Weights of a small transformer language model.
Training: a variant of Muon for these matrices, 599M tokens, 4571 steps.
MLP neurons of a small language model. Each row is named by its layer, matrix (up: input weights) and neuron, and shows model dimensions 160-255. Each number is 500 + 50 x the weight over its row's rms, rounded and kept within 0 to 999. Numbers have three digits each.
A block is one neuron, or neurons of one layer that tend to fire together. After each block is what it responds to, as a language model described it from the Wikipedia text at the highest values.

L5.up19:505534532418454517484519450461604579481444541500549498552483514468465498485467476585483482562443512548409567532486541514450517562505569515417547551525464442577542449522466452491516525411403341523514435570461500447486477528413526455565535574422506448528540491471387415433498427474532485478
L5.up46:508532541533557515488492513475500562535538555460496437510535388545477503390589425480396465489536469485529507485432572508438542549443480495487544462404487577451482508360509456502470599471544481485525490510537506520506494547412529447509555523488451491548485512499467445473505582493558521614
L5.up139:530500480595456474523532503513515521530484504449569530520543439466507490495487492443399477488512602478545460430503512478495467561582579498496471420407650478455503405545429538486402480596519557370550538509529566441440507544434583508614518438434396509488476513460465471469579486550591461474
L5.up478:432582452592520441504511515497472556587520549465479437533514532471387447459466439577514481539541528428501434465465503579487529575526517435536479465443489495432558539497511464353436465471579549453562546459535422491389437511502482468532569458412468475539521465458529477509487395497465471451
L5.up625:438531455546467433467493511493493415550564437449484466609509524578483515412355556523491416430413449402534495461506579459377598493540501473474447485511627438513588462468470465507465451532517627532446508517525386492461513441481523555412535380473482484516421511533423492475561551435508507556
L5.up702:503589406587621586503414476475493479542535441492568487605549531510496531452515448433523544452539544489534565461503442502392579536570526484410551442527496427556479508480411446456482471457471588507461510594514476557422506497409526401421511461454489468493520514546450522606450527431483541499
L5.up705:402518495588553492515515565500476492564509520486560525442506422460483528428502510475501414577445496526607504494518487502462491531487551478504475467575551450555543471488455588531496467456509491542542521494510590548518402521457624559531550498488461500531554454449585581487518563436522528476
L5.up816:421639535525478443481476482480572478524490545537584531389573535507538430403393515536543533499541458467425462470537412473523472549547522516562490439591555421468461473489439415508474624459505443530454533517583550490590472521457466494613516615449513408589494587514476504475493543459475464422
L5.up886:512535427505561477435376500484591611592541419413522522481539503500513489468487523446472432604431516466578431448496442466556455602560560550550531542452533535538528495528436459534503369508509493531573536496528495472439537507556496488488504411517553546546548496522550510534547468487475442547
L5.up896:475519534509537383458454511498502581534491509478633366470573522596496406450425425477521549502524524480474452426549590556547507483526436510542442486547490513476505521482516498480533361445573647464385558444569482509558442485478465454523446494578528409575557476486507502489460487490529551500
L5.up912:465375549560444482559501479499523499503473528484474532425491560359537517485440450411523517514568531487513450572517440638422523517446524518475465538514471527577563500431499414409529475508481454438484473527483490544564480484445615428493493447483521508571600559418427462491435622502561403480
L5.up1041:462519461614555463433503578510588569514487499463485521559528489438502548432509480442527456513523597419559492439504510522516528543505512408530567545462424497533433507434494495432496408538509521448524459596461413523508552455479566478452513506533456526490554427491511508534465428517502645377
L5.up1087:442438402598524566505462507490454515495514420529590506512530421628542487422545481392476477492458527494518471480526383510463501467556477511544578507572396379438518465446530563477557460468433483592519448464509472470476472527483585540574539524474517393504575485475514522550604476529550497479
L5.up1361:447513448488524425532438505482419520523495473424532379456436455548531540572527487541473413531473466425426451415499553475517532554450526470429564555471515489468526527505456512571457419486436470477585476568531472537489431507435504515459505611549482494516552487407483593501544510540416408465
L5.up1381:537556458567483502482474477546408495575512505496465539509491496543483536454431536546556453489462503461402447527470498451526519502563422515530442490480529447499474489429482403536483512519594482517514560614494524477553526412535393575519412391534535403514552431675526574398471466501519460532
L5.up1501:460485497581537427520467547500589522495476477488479525463451511591483544431516495470630443544531554472501460402538531438532544526495510477538508493504531436421421547495551422422516530464561541526426541517515537533459476486449434477617432477510484456479464515491416523566611413493614532588
Responds to: Main verb after subject

L3.up210:517511546502518518485400465491502521545423550565563480486368547503466512421496543465571533506441467516489494544555524536505449501461493475535480461519458431473494383467502522517400506534473499509414513528511539503467570537506611518458521566446462488538523505490562472486531587446438410548
L3.up887:410536523491502444504456562487483494515493475510415500390383580524542467438571469484465436478474464553544524578486527473528479517539422521391553504475529347499524499505442565531386562492384509482462460455436577530448567502441500467448604580578391549406460521558495463490477487440556522601
L3.up1103:510449526589506492441507533549501418526503422552547568430517570530432550483576440500520417494507412567449493462537452526496464622452553508479523430512517437470509434403492434502519529431515537448487467515466495437512519451484565485493503536434526497629536535431434415531444478481560540437
L3.up1267:409502487479551475534482538498513521473463510534571594458565516492446447456520579514374426577443486453523464408489525502581434600492476528394565412493385409531433485454449447481438473518436477525523557493409540542497515441522592477544518531469432553466534456536573491436496570548470604516
Responds to: Infinitive "to" before verbs

L7.up1492:522501569570489406556486433569461538557442433481415455552455439565488478502542554547511499493447501535427512665537565533569503397521525409466481559536492461491531524523565491574555593559462422505491447494572475521488454521486470635503546506493522498450470489531480493530516560396510539505
Responds to: Mid-word fragments

L3.up10:513479439530595360485562508542544509575483480421497458523484546622487601561483574462489516519481454436497520487443547521428565487449476484462493535481488626529500425468514512522528507520472496493436558516480471525529526463470525461479440478529628556582485502491534419542507533520444452623
L3.up380:545519540510567559468506561472461551480601545558467517496506519546438497524516493496411671516459579513504468466613570492418540407533536520436455544516590560534462484459482510597547547405452560461539517500384424558506532435519376500508494466479479595476499573542472533448567452459468543546
L3.up1264:542528457477427518469584597504572459452511548449562439444536479564510450481542405552464545478491448554522520443503500518454537431477559564555558436503463507493455506465547555527488542526411480430474492556369476442536526493499518475501492564477508513564523490576438500504579407542576549528
L3.up1454:521568436438517478517523502451438460514532497543427463559494449506533540432542461487470563430521478535535527554546551421455464466442485524457447570507523531535539557501454524506589539421510492563504498483556470506487499396438516518508461582562560508526455567582451390500480489497564479451
Responds to: Mid-word fragment continuation

L5.up112:484459515395467510441482550515606521569457569521452475466500526534516572450493507486426514469391485508525372508515503417551500568486560529410567518450405512611490486401497487483485495452531439521548500486498453482505543461507564511469555459453551478409510480448547465525403497492466594458
L5.up158:533463589482493560416513562484545462510557494551487416533534525480487531522459533515452507461502503470530518487533387389582514514535531476444632581581401418541467530532597468487496441557604495470515574547590537493525454509541556562495469565483481551526377471410517483513441414453431621487
L5.up327:498415490570494529465470600520497512563556457440549516473512515586543527502527545508421434461487527571507468469522488467546523505510502521448545471508490532468403487519519389542422417435565440427509458512569504481436387530503487576481435483526553464459458490490435588496453478530504531484
L5.up353:549432523553507463540512569524466453526539524529509539645439483554506614517600475422428620533515484546526555430419575505580521530520466444464546544605519618580525492532452490579489405488462593508438525546438453492529434439555516508481454503473496439482450517544620515574505393532424543535
L5.up386:451512547486498538486550491507519379456560552426453498545488453488579579521537481532482566550473538534537494519499484444587652498446440576516440574478508486501501528516438490611536579554473463581443554535385435528465507512398554488529533540485445483430482596517500494484519519499492483507
L5.up431:496517501430547449445442522487447545550557534569524435494523484520541491489494504571403501399491515571506396544497507488506399565478434404467539446452468456620458485403441468571472550460427531545391593540518584476505464531490537533505489490446607471548488453397521433517515457444469558490
L5.up469:478447443448406511466542533429511499441577533488580446547515499562475496497473488585551538457553547550441523369496592530620501505473560504642549578482470614457503474452459498588489559578518537433480542544494435494549519572513469515483539495395536556535560496508527459524467541542414445544
L5.up506:498552513404432481491551458438458434411497503580575497457518482505502579488446492501521488510545502486605486562370514534474564553592467412513586480478498447450464566567483638490503511516509424410523490515486437501508541471456513468603482574471515557509431469574510538525554450452510366487
L5.up885:401444495454472487509524563462510428541528570457536508486442454472443575517494533500534408534479467569460496435419530550526542478490485538487522464322485500562399533515567526426532370517479592483453447396551509465435549565513517507498399515517513503486493520524422546441513468438575638588
L5.up1122:422519483457535513456436511465501491492460439477410478471501444571527553455493501472520509519552534470578471521538520502571478456446477516518458527539549555485449465411529529474599456613532441537475609414606428626532469479480559468552471517441428450501608545529530508569538508460463427529
L5.up1136:611495514595432511542566416563424527573512616481483579468470455669593538401425499506559568508473581479592503510551556515499515487422553503547509470477582519523425484489525485455426488414509446557503474512482443497456536479493593459500511452540521507389482585472466472559473430460509508492
L5.up1158:462483474395498476489520574485522471516534504451442449537495521539495557453502540473474599426406360547492536467493530507515622456585543524443503455508512487500500567574399572487484471508487486467513543503544448542493432542515472520588411406534464539497474483515569424491557523542539525517
L5.up1290:477552513549492562466412505442527470521488496522577524556502416490567609605476495477478454479481580602476451446522441533625457426495476484516461454512510471471489459415590530575471449520440497454442517526445461498526380470513517430525480479439539465490461474473416487540530480557514543519
L5.up1362:495523479484506462416568508490520551459408640480483466599470531596576482554431524505472490485601444465497507576408511513513531519496491556538456464568569492483374473546524489458509418566489405437500570533457454468467374498553409494549359569546430507492483418507498505543508446506508451550
L5.up1389:424516479553544428540340373486466526551501539456516529456460376491522493508467553510408447480456512511510411463548428521514595479639468512453568516502494517552424513535485553523587523555567463493436539492553457476488495562453375608449485516484524470465401494421511452435451530470531514469
L5.up1431:485517521429457529511537497498511433495567483539435584482501435470479514536556408475398419525490465558490488558490488535569553529525528450477573465556498464439476543503435383493484421539502502413439589516514474544506498489540571439578523515502438494444521417430459477531429527517536447545
Responds to: Mid-word piece after t

L7.up1000:486568548546483518485533504503530497596529528508594485484567585406465469442528501507495470472405479499457581488496443456516463530512536521447571494570427517550572456484522518446462397513483511553525552449458452497437521655507484555581544530518461525469513465515471498492510385511613527596
Responds to: Verb-piece after subject